Weights of a small transformer language model.
Size: width 320, 5 heads of 64 (1 for keys and values), MLP 832 SwiGLU, vocabulary 14371, 27M parameters.
Training: a variant of Muon for these matrices, 456M tokens.
MLP neurons of a small language model. Each row is named by its layer, matrix (gate and up: input weights; down: output weights) and neuron, and shows model dimensions 176-303. Each number is 500 + 40 x the weight over its row's rms, rounded and kept within 0 to 999. Numbers have three digits each. A neuron's up and down rows have the sign that makes its largest values positive.
Before each neuron's rows, "fires in" lists the words (lower case) most often at its 100 highest values on Wikipedia text that the model never trained on; "fires before" lists the tokens most often just after its 100 highest values on Wikipedia text that the model never trained on.

fires in: "at", "during", "for", "in", "to"
fires before: " the", " his", " example,", " a"
L9.gate164:501482500540478440477505478541527461462463444576474452486550486539424493457414551543449527521547504455542494548463520483507504520555549472426512510485497484512525518431485598480510464462485518484528482457532557491477515448514489495519534483515536445516521501413563490373507514527502465532432552487501593476485554417377448499554564470455567440533529478462485528472499484502542535454546
L9.up164:520493568510514442467469478491458471556517557520475462480515495469476492559487504533501440518444468483533510531504526570520545480413568530481501470528521487530489628471540552535467462528539511489589498449465439530427432478507473473492503559497493491415491564427496558501444483453502501480477517481570422484484430473446504478501586503472448467513538507535426526444544472549481476496526
L9.down164:458524513523454562496501485447516538541356457468505488561547562519483554416513528459538468554457477473525512563507568442534459459510525459450530531469508440513521463510487571464533569519468511501519578509474440499476567453483485514458477563444550458538468490413526566383462557558547490504474514530444512521525475411492527509522543484493534493561456524463519494483456515493458533486521

fires in: "of", "number", "in", "rsv"
fires before: " the", " of", ".26"
L5.gate5:510534547548456501538433487509488518521448488471494479556568561461505425500482526469529451473433508506596591576472499450473576535556489493489482521483475498553521530543502511475525501507497479583495462535479498446482515547496554448485499499599512577488491546452473508597533432429514469520587523548449396530546495482443481469539491437503498481554539484439581509467472467523500480523542
L5.up5:477459500502465426388487509488513554453491478476467447557498522528462497502529442491434497491489591525494448502447440555424469510479470503545443489558447504516511456489538529529471497551537520534446495495496433376568506456476531505514509490467505486513504444538530461567521508486506458528499469528530482499473503488513486510479427439457496565516499565483491508522562485541568502561473
L5.down5:476562483506446526480454455555527545518507482396514517483553498485501513511546528536551436437495507512468472459459447538507486496439523488456513479529439470588540461529476406457535468471465556532516494472467433499547542534446490496526501504577463503457467444506468495463561436514501514575521517503569453524527514572536400507521507566532487524529576519478522481445514464536407509450538

fires in: "united", "film", "album", "army"
fires before: " States", " States.", " States,", " Kingdom", "y."
L14.gate538:445518452544558560508507503550506516558414505548489507482450541569556484465490481476483515500463544460525496490444469476488459561450513543477478486547522527499546470622566501527569558504528484539484514526519486488529496450572499405592537542528464487543502516580517427379446496468587536450524524560585527459556481525498549464561547509424527473487505479483499503490497519514496492420480
L14.up538:490494516522599515457481500540469532505502492537547497444479446552470463557413535435511503455521472503562553502495520540531435508535528492531473510558582499469516437611485533487558505480495509486476452490514457530510526403469492518522511514545473555474463489501529486415470438519496458487549476515559397545443516459445463451426519554538493527572452524498563435496491470508499419476468
L14.down538:511556488521433539459501594498510524437513502466557541537452550522528507487440470464536463543532439434443473480548423516523533497459496523512474534469564513491478480509517493513520428459449493503476538418519461469512534553478463505511479455539475519534442499495560528519464495464532460506490516546487499424522562493369519484534524450525540542542523430538501560509476502473525521442494

fires in: "new", "newton"
fires before: " York", " Zealand", " South", " York,", "ton", " Jersey"
L11.gate521:478491538508517485524516550605517490477524502508543493458353479487447473495513545534528435507532557468509451502474492479532513467507528456485495499520539508548446606498529535487543509491578565540501564464609536508486540465557521533504530499441540512468497555441494386464465521450481546524513508495491521555523542520497505493434500406441501502533481581474546459557478463481585457489500
L11.up521:548448566515472491466522475529432472476485413537442457556493444491485517507484507451429492530558543486441495522511476544526552494516554532514500524519422509431505490567428517519542515449480512460537498487471508490524486502445557426507508519493551473477542487467540488488536534452404464509455501525385511567528502459496468482538475505500530502481465499500466420479454431474571519462493
L11.down521:518487538471456451447488563494463498486484455463485516426409447554474504489500483534555559460555544552503462477492496443489533458516440515493450539421542428511512526577478453478538534576528509487518447570523529424546494524534461473552483487519530461526510492478466502508462523456515573512475472421502530476461552464481517440488469572424505432480483490513547405495474439498577515468487

fires in: "of", "to", "into"
fires before: " the", " a"
L5.gate529:471447442503484392500464573479525477547491471511511530477547460503522497466494587506538491468535465478480474558432496504490511465482495523538456484508519528470493454486512458480559534504499496521604535494469494541495458470516479502545522468465425437524443487453517468475496485570502456482439506411554504482478501558522533442416469560457509558603528512520498551483545499595487484501498
L5.up529:513488492451456495466449529508505486485471526489469511485480552538517492482483489541507507523540505529473612533511518589434504572499536518519442539562617549495494503473477513497519552503410485511540556497549533500478444499511502545495470528520539475497421453525477485482506550482497405478543491476497517485509494479485475502533559531483610467507455489484451529541483479491461539483458
L5.down529:510551518489545548467537527511445558425417486439449569437532475596477508493461505429468483510424527514589492536512503513502459506438541522418455483467548499507525457523531453500497467491520499540484538491503515437571545487487481481533508536532489475521489503502424474453583450452520503457476509531529531524486522475439495508533533527507542456552432536482534508469452480478462553476415

fires in: "of", "on", "along", "sailor"
fires before: " the", " a", " with", "or"
L10.gate232:519543524493488515489532518509481454458568469430502477523532464510487495531539470536500461530485532538529511462490509525576499444574488485482546444558506483530467508503451465436463471520529446594507468490490430536501432481483532411532501518504406529522494459554492543521504428552501484521466496455505481462592417484572504443425532522520454530485505584469567537539555561542538404487554
L10.up232:503454484520484454452521494556474539452576482524550525558464496550464518520420551481519454560487465506482569513464445536512483477498492483496476522471581481511490497510532517433558537468455556503514564531539515529469568473474521459543473453483510486579485515518436506497556436433501463533547521517432533482531551538549561452430514525527495446487450579496524505480532421570512449476511
L10.down232:501445466470497461524526585542442545392518516514532475511520472583485568407436526491535555577502412519490495566476569481462484454439520453401505492500500469495512433457468491567511542475511535475479517480492529527492477482496493497529529524460475480465526504476558500477546458490519477509539527480486521474494523533538465537497441501567514507459434471490453440412456495449530529516530

fires in: "united", "us"
fires before: " States", ";", " States.", "\n", ");"
L14.gate188:540480537564475408488512454580480450465483498495445471578528493553509578536436455492492516553478426542517502516473437534492471550495522453435492540453469494522519496498500515535485441439520534472479539478467463517469531464515424476517530458496538475501504476546578518477481505462500484490534535460437533516472506595507484512472496561508481577495480471453451484558515524468475480548489
L14.up188:443496493426523500503571490549510424499448526498523518429533491485486504455480499535438530482449484472508498484520589503475512462500485511399529482478533550385481499439478473478445470517536501488482507527481475486527474446529423477510502480486485415448578516446532501537454460476541582564441515484473486415543498539485521436437461466556503371496496518511476479562503446529538500493538
L14.down188:586539504499427479566508627582440519507515450510546470537437500509456531420498479535518494514519556442513533477488469534501455452470471428520507430572460528537512470518466532497428509511477481455534480532494519520472493521510536499524487566547544529493455465521486484444461434489517557471485513454480556551557489525592456478517537499479438505505405451481408438517535479502465553486529

fires in: "part"
fires before: " of", " in"
L5.gate509:513537459527478559488469433480528462444522530454523520489572439587448543471454567557498518549519550494482542502498480513543455440454462479549456507502474622461508557543497511498489467507484525486498510611518446478491535492451495489457471529494600461474461484519508524526529503508480421510533441448556460499504522511460493416438523504477465525556521511405506484538481473475524456449448
L5.up509:469405499559423545504496478511601504556503483542508495493509522465498408488496461477468434552455504514568533513487557514536470535456510504526452531485398503459415485474499518443475478475482451456487469553456471423529464528473561511547523511487524498497415549517483515504489547560482445532472545487536481486523554404547492511543485470491497546545505501472469491538574519473552513507491
L5.down509:451474476516485627536462488469435578496543466520469512487539527499511499508516485498513490544464456502487521516497558491576546486520536532433411445454473519473483475418509452493470494592457482473472432546500501516515499500513552494523549476519441525461504551376400429566564478538457456497505519461463504476502499486522484464473499461486551534575483462459461509561486528467487526542496

fires in: "during", "pavn", "rsv"
fires before: " the", " his", "N", " a"
L4.gate688:439504506485468454502500468444479522507530531489518478485490579522507545496514539533526468489579545490556569534538510469521598503467478472528494457463486483492432487451536531531502501535409456609456476542469472480495531453541604469406417575490448537499494539520542572500431486451453503493491471470530408486444501546530530456477555519518523520573445485461532475493468490426429517491471
L4.up688:464442551474496466507484523436491439521588530468508478473422465531489510463572523469493489509628515461465505548479518534495491529534588505481565480526496514499420520436448498500469446491480550556451480536485522533583512515521567532482448551518479472441441530514472521430471449465466537528548465441420475512551534519520513470450511445568477541521485491559537533525545548499518458434472
L4.down688:534506468465493535511476548445440524466507447523534519481550506481500515476506521516545504540501509523533499460484449452508467457500513561535560538596558470468483525496540477457500500502600380528550492458396545549503474473449471466455491529618480463485498505489514500478568535514515547557509435487478503485543551530455455499504535583505505504523543541542510526465516503549517456455544

fires in: "united", "stratosphere"
fires before: " States", " States.", " Kingdom", " States,"
L2.gate657:522418527447473499445561556539512539545461374503467506526517433572527467452492452564470506468479489489503556528476524471534489480494487522514491463535505517515515519475556492513544529527460531509496564474519500520595495472565453522527613473494479485510450505478541560528472477528550522474460448502575542455473580602483488596512480480503471529451504534557474466468507586596498468519561
L2.up657:544410443494532441451515480514453532454479536507430451509532432484494512472477423525560451504545505428584535414487557451474473487512461519480415525446522569439496439546571536452551506482460443497468483405472498502577488445473525532468581495424504475538498488527564527475534451505512494453537501525469429481487518546454454468504535510541501554524585453545479481509472489581420488521508
L2.down657:495532477489531509525509496420522542463508478512520498479501488571490537523474516527494457449587491532453526568477587433502535498529583560484479444463597539446549583467494465566571428497562497541493508449517498497532451464553510472510535512504493514569537489541500490463452460535537565478472533541483498525575483569485383480501484467522534493520552502534468511467509491583569456484492

fires in: "as", "there", "that", "if"
fires before: " were", " well", " the", " is", " was", " are"
L11.gate104:536530510517541549462482530434453484516475419512454552496498512530530506578523490440488442517476459446455545473550502406480543521415516523514472450519556493577553545526440494433544538430539522455557529583456520495466532498607462427453501462532495480507553461506521519446433458539480463539497551424533518534485495492495569527553527496512542489545542531493535504523523576512477509457481
L11.up104:448521476516569442485398503541463412498463430522526520539592513447488512475517469483535406552459507481522520513483521490500517534504496481470486567468436497531487487509516486523468524514428448515502500543493438511451565462457447459542529497529479448526551550578517533489487500506520490540469486558481477431454510454441547512496426469477569546496499448357542423449467512540494531427548
L11.down104:519519487511458456577519511472460527472500467518439474446505563516443426498407508533563457526457519502496441480492470497480441503570491510501518480524411483466480556449522568482484461491421455535492500535526494480552454503445506462449565577474548443459565526543501589487500461517509479399488524496534570454449513498517518523562433537478537566497493487506545495458555432419480471467469

fires in: "of"
fires before: " the", "ing"
L12.gate820:508589477561531484490609558528478505490500516431548523586484451450527506516504470520578528442518494500449492518509462502588558426471529483465535477499543481598458553553462533465546543486572427586461525503581521489434458500458470419520533535520507454572535405527457447531558480474500488565456566462515493456480527483545575503541448487457476519585590536545518486516503561545517560489533
L12.up820:527503488528525521518495503541454552517504508463577477506551506481422448469493536490523467556464442499485572535571446552561577456512538488530522506470552559469513439504373537515528556420493424477434507488407472443503511459499550513510492546505511481524506518487439482587519487518451521511443544531502524547488489442518563535490427527541500438441482587548474509519497553559496426481547
L12.down820:543429422443520530469468500543443499521480476596489507578535529480553484488474485492473421564531554486467531554426514560560483542561513462499544474572455518580507462479495488541540506462442527437456578449508469481471513491549483458479457499517523523442508552476533539506535464529556482422531507485518506529469529463464534567561495441493491472523498502565471506603509551476532487485477

fires in: "is", "was", "has", "are"
fires before: " a", " an", " the"
L12.gate626:504507490449517496554477465522469465504475470533504474526503535505510486467490524479501516473460507511484457511520524488554484501498500511519402525565556498525481450521534485442554543488538381497478481449507551445465490525546489504489464546486461507465533491536491524459451478488481496521635392422569557598479461490558516500498522479460476509493440513464554447563546540482559534534525
L12.up626:490452447475430483471467515551486490511511460493507554489494459518439605567441520528515495470519537557505521483463455539529517449501482474535442547537514532516519487503446504518476444450500492473513467476488509502530446488547489442556501508524515508438502529550481505441558545546510519452534450575478502477507445498482510519529551491473484536461525512424488530414501464473513482483503
L12.down626:435447505513470510460504387554429563505468516519482508455509506541497454498500470512562462519487565450529468578462441508491486487485548522524422488481531520494461488453495573464533502502427479465530506462530544484479518541497450478535542511449492540462499439443538490432566525491417472535488442490498548434536470377453488449489533490489514449526524534558533506452515535589488473523469

fires in: "it", "and", "they"
fires before: " was", " is", " has"
L8.gate656:450507437481501505484540470509567553476509513534417449520511443453527574525500481587502563479544373460522453443478565530485482479528446580531531511501510468482478507634432514494521469485485486474510473412553534480508471491447541497507494535592453471501549502452500458483532482519524477457558489462441456482482473451502475505501565524475479567493500540567534454493500486481621491526505
L8.up656:493434528458461512581539500523497512528556462542536434460563501483533521566510444457540478474510522453488576513486543559514567397400556518524439543528586556444431436527430523486464506505495551533519521524475574546492487565447564437552541506497442546529486493489477478476512505519478498498543585512431552493456508562403485545480431469615476517469440443569543581505473501491486492501484
L8.down656:477456530535529501526553554492557542482530493473451462554518479516474518497430508525531502498502504469478528447497562461470523456537614491497513490432482484503517493501480503506482491491469457427525468550472534468549455529548526472499475452475545486482491427416474538533517463589498511466439471475485481628533474473546543504556541509543539525518495524557457473536541509492554530556529

fires in: "it", "film", "act"
fires before: " was", " is", " has"
L4.gate420:423606458471475576435465517534528435500574563524528506503496542524455506523481473509496533553484478510541464490436509482522539494534506520484563505517506508451499511507496493575497496562447465493443493529542530468516575478473489433424528554568500510569531508438518431480528555514462570450505450557506503501473442526499577488476509497500517487348517395473545427544513521559485508517537
L4.up420:437528521490506481520544471508520499522485446555584527531474427478514469527451410504488499515565558410478466493483412488508461471523563496471509533502548480412499504499474514542542567553587522502517431474473538494515507508464430483534545578538496510451516525511485459545531465501517401465488535479553522536376479398516487523449535475513493490463499524530515491447471464431491475555540
L4.down420:501453490457527574562496525574554485547485492464503525506508518536439462469538467524502523505443457485527561434530506501508500474433570566514469471514503479524521481559491471481488453514454462510517473516477474514559560468466446439467539483555477456488476506362504409533544440528509487495460559466545566488482522559516465542407416453602490443409465474523524482466497476479499522466551

fires in: "when", "during", "until"
fires before: " the", " he", " it", " a", " she"
L2.gate14:469443447484489473528480448511539520490540538444415413448526540474473460525426467485511497456551511561544504578515564478525518514465460569456597471578471546548510484495457554514477519473486511466515431508424426464533503477519499551466450485545490477448491541500492481485451484571514524506532460521540468527459599452485523477506452471455477453493549451508506392474460462514477526468476
L2.up14:545456462496483474473443468458541530573540546565523516558468534492502454461497468526556447524580562520386495514524483386454532522520519474539504540534480530488528525451465449462499505504481453453445514530523416474445499453461543546448438524486453466547504512524464567489502558495542473435506506542461440566468444490479503484436457469439549472493461455433540462421511501524543492510443
L2.down14:422541429540487522532475536432521523538481505515492494487543509396469526468476458477541503475474476449431563544481554483565505532483634509512509459556507507458437542444626505496478532507458509511499485494485471533482494488535518555515503479564464511542459540573561547439454511567527475516516516496469477550474504463466466527441492525398504464451560512511428497495524552440501482440543

fires in: "there", "it", "thereby", "here", "century"
fires before: " were", " is", " are", " was", "by"
L4.gate277:495569403428499488453553457527528558547490446584526484470455530490533557491428493437484529521464567435467490505482484491541599498522511488524546570503537508543529472507434560463522509520498505512552435446493473481529546497505493523532501496501495438536489551540546548484458449479486482431504530452506536523495470517517503576473414508558538500436527453509489512446497472480414510436521
L4.up277:512429501532524565449527499520479420528512536567544556453492470537495562475498475517494489511487515501503485545521443520507483550475460483504525481511514582468486579456380469425538508483473413502469541434478524451488546506485468557464581490533559493523501517539543555483478487493476426521496483461465498574457525454520487577459514514494457510506531518521548531496448601387494433482533
L4.down277:511521517477465513459443470543509475592483482573489510478490511461443524482553481524511547486468482462511508467508530483438468548488538487450506460521539525502478521562498518505407479564489477479545518491480526458520488554501475500473590483524523461480475507474548473466550469520501541433549477491564527517386509505564421498486482423529477512461538552548497460556418501543415537516518

fires in: "during", "for", "to"
fires before: " the", " his", " a"
L4.gate439:496493485447526466518503562515477579539541521435468543485475519516511508504572475442475500435479544468514594467549495498543532506447530537508567507428437572506561525511507509523517513536473514455450496513456496454552459505514395449490529538484509466483519575567492506504506456503448488567567493541540416575514491466514479450522498494498576549465613446458511430492416479530444476492466
L4.up439:458451456447448523458480482515562551451506488488450458454460526524557455488574444476501516511441514473499509544461520518502537568464541500526566467488512448468499556462458452523469430575468486548449461424486498516547399459446436483508571468527403501431500581532484533531484443498567495544458493505516471567511559485570456429474502534489505494548460489513474468545487486519440439501569
L4.down439:460458470468477550483510575439508534413523496524508528490510524528508430472485480515500519467514533448505447485507540531539496490448538438436489482552513455512468544577536463544526514513533401486562508469488455548434493462408456483561510464608558457515522471429571521523482570537566604469515464553488492529333524522461445507502495602466466431521499482585479494456580519512496495463560

fires in: "it", "she", "he"
fires before: " is", " was", " has"
L12.gate828:523509499496510526383478422543545459547513487516523482523600475514505552511539454540403414556559460473496540492552422528562475487511511540464530551495498508501561513524504486478515503479503487530533527495491500519439495481520421439449554543508526539406588506500527488555561520498550563513533498480502529469500498477406567485478532506476499467575526498529514496415495472506465532545512
L12.up828:532468543474548502484552501583554486507508474570494530538548515539497505523480545515445469539545500395532539511540504540539478455540558457507544490534507486450519554502475573507504497499519536467481480522442567415497478508519462483527473521470515468532553500507440512535536430438515464423452578506571483488456435508492489530427549487492550520487484469518478436502373508540547502545538
L12.down828:530469470466486493455500379564495473529469507491509426470452510509514479505488513477461520510521513499538507494476422569448542498499460526517565540531531569573521487557488468478577470554517494486529467557500510537436556537477497431511461520486513508524489533493427503470460539613542531481460540523466561467473541469458552492514551445508465464486556528559489465532438464527537541551492

fires in: "is", "was", "are", "has"
fires before: " a", " an", " also"
L11.gate700:478536469508525560538508462534535434563480456440568525530474453398517479476489545508480496469474493477514489486504527486550567513502479451497508543609491580551492401512558532532542472447474502495529464542472523489500543522564452516509439501536514498502476516474465469544511598525531512430478544563577505545499478463505492555474510543454453505508513610461473417453462501476481607460499
L11.up700:537499448577533504513447473481497511600489482482440496528515519483522440487463479474502433459438495421466508474500447496463524415465486469464515470556485478512508504497524508465439472554507506460554422523544514493470522443473511475447553489496506536538480489568530517429508473475512539466540494492529581506542538462453540555500511418485530483478527568494434481485504443475514569517518
L11.down700:502531486495488467471510513504537507536513508456585505477511529515561490515558546527514543445547529501500508604514444560536515499468470467583469512564453541529448449476506564501500546486474453521466450485455469443482479520540567536498584541459545498492537495510468459473556558495433528469495512505532552512426497522596512520423537451472486524536479508521406499520549457463539536518525

fires in: "new", "oldham"
fires before: " York", " Zealand", " South", " York,", "ham", " Jersey"
L10.gate802:526459567451509478497449503452483503483555440523462466483495496495490542508443530551430452524451497464483430573500505465525455427484487522486470430448486527511538534542562482507491496455518456524490512490506526452560489579493542533527474535459463462538488496517499472422546554463500557515529482503475450507498518463528501471552464528452497531497436548514529509481510469521540537506519
L10.up802:538542449503499468525502471442496542561428488457444496469453534569508519595516587488478484524445510535462478515548466535458532476567496482558465491546506541546448508489471519513523482476533462430496529462459444464533492556533544436478516521484515497531549438540461500518503585530500458509496493591473539538588537446504451518591439465519477457497541549528430538531469479531510486568512
L10.down802:541522472539488525462464532445519464449469515515504558561490433445572470547425506479498480522508521490499526563464461510501523531657514455575487504504563524518484572550508520568508510500501519504579494496490491517496513602487507522526554543451533431500490546497506488498485500498488568448450504497476552502458453498509530542539426568576514440481384506455544514438473540496550508487421

fires in: "they", "there", "it"
fires before: " are", " were", " was", " is", " had"
L4.gate638:491502549560566510522453500510478475538482497494562480520555523574481516513499509513467501528489560472517568498526464547517514521412482431489489490512494492476421445480410534469528440562524475469510499492542531506434529495538399499515520488502506454516556511546587508432496406547387468593529506511463499465435484464507509537559532449548516541470529455453497400495471515502475569595459
L4.up638:422496477436473417497521516436551496496567500526558495536491488489509461557480485512472505538497564540518447444439438522511518560513549491478586616409522524536492524493431487522512500509455498446475422522525505439470425471527563485455524516532533484475505466465483505534457495503475460497488537500480517527519526531451478496474409527487549470496458447542455481521440524506494500448450
L4.down638:466528513529543521469455423482546502463511465494545427493519578522447518503494511593446470538484463478526506581445532486499567481492516501460535518527555480529490439509450503452443429555530516515586503487577456487460467515468433502440522483416502500471450507435515510418486498539557520531497550534528524506501519437506446519522548507499503534462520552457535441468461480501490529535511